Part of a small language model's weights: no biases in attention or MLP, 6875 steps.
MLP neurons of a small language model. Each row is named by its layer, matrix (up: input weights; down: output weights) and neuron, and shows model dimensions 32-127. Each number is 128 + 32 x the weight over its row's rms, rounded and kept within 0 to 255. Numbers have three digits each.
Before each neuron's rows, "fires on" lists the tokens most often at its 100 highest values on Wikipedia text that the model never trained on.

fires on: " ", "\n"
L10.up1332:096085155110118191115107044180179076111097042151054134091180133171144102090108137212064121124170101178108138086161171161129146128162145185080113160158116167130105098152106133079110133090139177084111160098134117133113137134164187099119109170112133168119116143163121131127101134128102132158
L10.down1332:138124104110090115133083099119107110082173138146035142175111115155113122170113112091161119163172169193166121116199069116123059192143121159180092168146168092117116146151150091142104151112176150113109091153107125184164192174153084083149111114121163163072158160105117088133157079128151155147

fires on: " \"", " "
L10.up2407:179095123170088109126071072158119144076188119131141135183167171086171079120126098142084045131144133063098084128111141194153161082153125096097113105097174142134170104119112125063146099123146112161098085148135164146096173116111130083164177113083115142104123145137105082101121142119082120100
L10.down2407:150164103078135175159123172148143123101131107098123144110102130104132078151141050112140080096119078096132102139129149076100221176082091131138082145154080162133091126104125117139146138050147133178183194125121154129131156120125178146145071137085138196166166135098122117179119159123160206126

fires on: " |", " to", " N", " can", " U"
L10.up1240:124162127170123111110097188132126106096147170155142059121125087101192091111140103123158150147149158136093153140116132153112177091130117100135136153113082157129124104059172161158106129117148116129181131104129111150136100089105121078143118111079165140068170154131107104150108163186205084113
L10.down1240:096058052084114152163127093096072100156113097151118092125126109149090065106201129160109143111075155111088180154086086076170169107132102149081141152076106098176117093124132110165128084058155140122106115098124135129156106116103149091183113116142174087147129102150155067088061126073064138188

fires on: " |", " A", "1", ","
L10.up2468:152179106100135099136161099172168126108100090110137137129099109047127150076134116067167076138115156078115164101108034129152085072097065123165138058166156125109157168173120147160112114111115075109163128130091127104117114138184070109135119164148147082099160119182120128126176129094093036150
L10.down2468:149121079107102129126105122181074079163082130129106143099118139150159113172187164119145172166164106141168099104091183124053064217153072116089111126159156125120113117146125113137129127172106148118087119122199120141108081079109124135125102090165116155114173134070183166118111190151135129109

fires on: " |", " Sh", ";", " J", "est"
L10.up1286:114068135114141116090141140165078108142167101119077118141126123093164176138137114072155125089134111166099172072179166102112102138157162181121097045161099128102131116111149090146097137118084171144127123147159120102075158110140116089127111159135120108121091132130078066115137156156126120131
L10.down1286:147114109159149107129137094139099115110091205170155073111118043125135134132152126147125158160156105125101119115120123065076139144173119191103079057152114206141134102095138099186133132161114118135078140175085126144133214094145080127172138080169121131090100189125094088124114136116156131087

fires on: " St", "f", " b", " B", " E", " She"
L10.up2311:135132138088135113122117163147157145102113168100121046142127124117162151118129160135164103123118118181211119173141091147112174159108175150111165136141125169157167111060173083134109065174109108124125131088106145138046063098163097141182109148152159081096118196125115148115121124115167142150
L10.down2311:125203155101167176133078142120118077145106166045104149113122117142121167094116142107101207193092162143131101128103147117101204167148184127158111100079132073225111121160207046193174158142122128139134140136121160183124093140160112093167099147130119143107129108114143169149141154140145211117

fires on: " to", " To", " can"
L10.up711:138162148126175117111126146159170152113104091088126144145161120063180160158130131129128138091138162091142107098071187160166201134189143129062121153113168076122134120134211177083174109117153147125144092144129147155131133133177139091134083090169118186112106098117095161124135164141157121129
L10.down711:098081169136128101092151123127083073117119091132097127097161144152134090084103108164149125152119125096156171165152141129112027145114126144131130118108104079191149118183116156053123161146116139145118119172091121138155139156170138131098078057119170060136124165115129105115157150149147195155

fires on: " ", " (", ",", "born"
L10.up2659:150150125095148132123156073111121157137113131169115110155114204135100130072119162164144125167088167095085140030139123144081094088126196151142064157136151122075118120116105162077144130172123133135149165148107106163133148148129140140118141125023198113121108176109132147169148139158156136105
L10.down2659:115177113070126157120139071139142115138111149156150101084147117130098058121161113098137151093175143154099095096114152147065162110154124149117121113085129143165122198143119131103151069139103130073108106104156118143143163161102109135197149181133142130101133150165093105123121161172099138076

fires on: " ", "–", " .", "19", " in", "."
L10.up1031:103150100141150128130086116186095148092166184120134145136167081220124092167107115099138189128108141139055122078149091128160128150127155099180157173171193124112081111155149130140191157150142190134078148145154138093137111128117115101138102112126129145080120140096087112212123162157122103093
L10.down1031:152102132175132120117109111156130138124116166072091166166145119099168069160154127114110093130168116168143125115194164141132168138115122126154161146131080130157119089069116147142161084157083131171098089119109154138122162056090164050142140059193129091124174210081120131167156080135092132137

fires on: " as", " an", " former", " a", " l"
L10.up1081:183126118157110111154159142110133138144164196094121159158153155133118141110132126110141168109131135107150164169090138137141209141114105086140102157114137140108151136154148102166136150038140170179107150190183149125073073125166111124079077119105085113184041103115102089171168155140119132138
L10.down1081:173128088139119141188107163137097125188159130106135165149127191105118140149150077112119126148124136118154158098169155131092126142158146116158160118122141124129173104154057134082146110125109073221129178161151095117119135167100166080091117136216160061176102107148108133222125106113184052205

fires on: " |", " was", ",", " in", " is", " became"
L10.up1884:033118127118132117126093126161139121184194135087129160144171128137118199112127128127054108136087142132119099123095115067154125134131087097123139170151137175118172143183139138126135110081165098122149126155113122099086136141124169075139114103162123126103020139083060097139076122108108135111
L10.down1884:082156094148094146128110100122062141118117120092098141080121149095134115150145118151183147165093126104100098082087187075111158107161131170123118157111080144054065170114112144152035147120092078157170158112160134149067099110131107158127148122036118139101117145097134132092119131131107097130

fires on: " an", "19", " Sh", " "
L10.up636:163113089176165080161142172132103197107147151162189106149075058141141135128096119066103144160146156070140151061120107147117102093128154096107111165112124102143132093089144133106046179140099130116190074134133109081089103185089092117141142167108124112113110091108167155130123171082139094089
L10.down636:122131173160081144166133120128105161155117142147113114181133148141107188131101174172164119143138162122163119145077123099098001177155139123180160094134125075089135111136182135111136144137158124108152080125120134148132176153105095104121172110154112122170186086165144176141204155152107148074

fires on: ",", ")", "\"", ".", " –"
L10.up947:185113103113165135148138116140168110107082155121126127075142106085160140158136140098174129088171089098125097126178137053141124086095051075140129126103145085093174105104113149121183092158102158147160116135149135137142117121207131128062090153073112089180107136117097092150120097167188131092
L10.down947:128102161101144049113090119100128125110186180085153069162114126121083113143076131177130175171121078112170133087121114086107146103125106156132186138121136141135145090163178129136082110083082149141083080141105106136099120107169164138136139095182113142140096174142123140220080109087065151108

fires on: " ", " in", " D", " inter"
L10.up472:142183126144118088161120118154090153101118069170138136118115114136093142138094184167087098127112131112113112126064115114092138064156143117166074129053080117170136139126065136090114094127116138184074169090141090107093170143114165132171133103148114131119165065131096165120100142135137139085
L10.down472:157119141104131106134110170163154115091111091071123182129128106108167164118148067122152171121162096109096096130135181097089184123091102147079140120062178130107075153105114118102129137158166130184075136112114143135070153124144153139096141155114123085104107096171158112096158095094122169064

fires on: " an", " ev", ";", " so", "v"
L10.up353:164098118102081114109120122094122055191150091103145107119116124117177151138098149151140131111115179148117092064096132088138162142101060186097143119134132102126179151185158139186118087145131129139164146138075138157109090175142166133120138153111090125147140130139108128142137099151164168155
L10.down353:181103141157145151126137118160109084132115135132181136117165144162127100096147119120109154119096124107142111093079099108143177123098203130156067137079071136171180202163165135154116162136159108163100130131119122108104087135063107123136105106077148177142104102195129147173146160056088170135

fires on: " ", " M", " dec"
L10.up793:156113108124099127117143081142154134116108037170132192123162169121163130130136144097062093142082092136120115154172078115108088142109083186094156105099183087101123140097106099139056115121130131134095152132170116105166102153168110123120127156130116163129134144182115127111145160132092146123
L10.down793:140159150145089125186134081118138121100129142122128128150161058108113184132083096107091124138070085141121168120108082091086101103153098118064151163106122100115113162165132088125113102083148128125132142152079114124115124142100112067132088118133132139090157114068157203070134099103102104144

fires on: " ", " in", "20", " ("
L10.up2142:144171089115151141146035049176131123151166153121171174102077149124168088113113078130111107108083173160108073136125072141059126139108130150107123169131118161092101176120159164127112135112148146107105104110122170097133159113130146109134133157143100112180117180117108112122149156138098110079
L10.down2142:084132179123110102164130134091118099116156149108120156109090111124151075161143138117137125175092134150107144097177112121126000156131147129150147096149104164127086130063115153097106151170170179126114056179146152124120154092192108087150120094147179114127129133084160117092194162105092103136

fires on: ".", ",", " \"", " ("
L10.up623:174120151140095107152104116163138079124169160080135129126132121077140087051105160106159182162131095148165137117140134108180107086143062162080094088119124087158136119064078111095148135116108124127192161124061106132093063152127068116106100094103129149113174096138138109084136152126104071124
L10.down623:097122187109108144096144124128126151144095126123147181128138065136128103093117128094124122127157087127136159105095082196151255187124119121087107140108142101132104130115098117137115125138102162141174101143127145159134063098120143121096145083148094145139153198187133096123174151122106124100

fires on: "19", " the", " ", "20", ":", " of"
L10.up2230:105161100150186168145153153144166147144188138131123102106141074098133097124158110099115139204202166102172113110129094137117161138139120149100179167112131112121143122209079123117158115120121134124108167122182092107111060139155100093151129107160186120073099085092155115171159120089165100210
L10.down2230:106117133183079149148134080088090126088143166090131150139070181181118149114129150116116115184136093139133179188123134130111076099115141141150103119127174091110151202111142116210181122113113145152139080153157116127166084093135104121111101144116111157095114070175181095104110081131116112066

fires on: " a", " A", "A", ","
L10.up1625:081200105115112106176124082095093128087087116150139102129100113066092152135166133155144143151139118103112116078150079067095079074090104136129149152113154141149080173138160150110146139192105111111164144140118155200127108068162141132169177109079149124113111136159077132086118126148122150156
L10.down1625:145149157119114113105155055161143175066150112099152088072103097114091166128147116106084111093110190088121124081138133085096181121101074135091162128193068129105135143137094105143105111108102098118138093096152158138113100125085136114143122150161137151095108143116112138118114160120088094111

fires on: " |", "–", ";", "-", "re"
L10.up1154:081099090154113113114183162113064163133112182102183147134122140126142126077146162146107088074168107126182154134078118120120118092120123112137143081152149142118130131133116116082135070158100158064173131148125182109137160169147151120069146129118139132141120172122097062117193173181159098222
L10.down1154:118102121148152112101102133136159177094132094110119095144160112118107103097150117117120143103089156132094141144103055136123143090123129109135122166158115152179106122080186177211161096134123210061074082098138134136178197163161114146113105147096162132127154134153174088121098071106062101120

fires on: " and", ",", "ly", " or", " is", " to"
L10.up88:085182080161148118086119183105123164155127143165078117150140100112054181092125104173123138164114077157148116178081122094118066180088107146154139101163157111099115113140132142158143140139096125135107141087103162122110158119157167150124189098109138137114091173158113121123128122184129113138
L10.down88:171134095146120093113151116076117070127175120111132136191113110130117102155150109114121096141126145069119158163180147130142179097148070096148059132063147165128036145101166154118116161136165104119145083102121087157145160141125097119118156099193152155114123118131109131096135137123138113117

fires on: " ", " the", "19", "–", " ("
L10.up363:114102135140127128138125210125140164140105130139144123151111110172070106146115135073139136108144093139121129066073099102202170131140157147111116148106105080177175097135116147105124129111163229139151082105095117056119130114126122137102101109113112194141123108107114119138045193122202098089
L10.down363:106157126152121099174099115109130097104136204127178125140153087163090097123215151119145187130166127110176098119095084124183037133109148112194102157126165119201153116125142160110119131141121135147071104134115099046151116115120118083117153118141139099149117111140117188099143168156144138115

fires on: " ", " c", " summer", " training"
L10.up1484:147102105119110115110173053112137125051164093127100106071146161146189135123185071110132166159170092127144096140155096106161164067186128153136191114145167128132093135114131098036134174117127124156132098091179156166126179143170113108167128155192101103079117129060112155135091059107161098148
L10.down1484:170089143078166144148192107123175100064156071124083107162155148108165111081125114105138137092143083129205066101152152129170105097156112136089116072097114123161179128058117136103091096140099114121124179060147112171119125072170127085103130103159138084140177121107125167071088164088101104182

fires on: " an", " Air", "ary"
L10.up1698:076113073130104122115153154135139092111162170119146180137121204110132185150143177146106170164189124083187186116158140134130135148114145151090123110157116175163093136164124187147117121114137152099087121155150123137087105145129143126078148100098110168184096157124158165110114058120127118192
L10.down1698:134171153131142127135083169136095148173145158099136113098151082147173088126148071072126146120105136116137125150140107099161177142087198127114155126133172141131108120168136152181167153126112079141118160150095182106143069142106113123149138041144164115155103108173144077183117131153182128091

fires on: " ", " (", " un", "u"
L10.up1308:155127183034163147057102127129131124114149106149021130161157100165106078152123196087101079094100141077104098129068094051120102141159092113094172179116161175103097085120077129186107148090114118116173128163123127147146148142087089106109188174158151183095134108144158093123086173074116093089
L10.down1308:115103110126172131137187106198112153128137139118101139060092103129134157152152145119158083218115137105123103107136109145125200124138145146108118184197173128211073102119136119107173151175127094155113124167075075123156096156112177114194152143089116121140155156110125143059144161101124123109

fires on: " b", " M", " a", " P", " the", " an"
L10.up2044:098145071118163119103155085133155132126096118087137090147144171177172149169128106147055180186150148113174129151161141174143145112071126136120080156143096113136138142127143200139108166151189111099135136078111145125115139077111146064153108125123181110099108130071164108083140116146176178154
L10.down2044:054117098137113161106132148182174150095158144105186171136143144153148137106161155171160057132090104150128126191096100075078051145125102151075148160141152186117141078137107150140132144140124167083150052173112126090140143117085128073096131083100104074201124116122161119145128106147062137134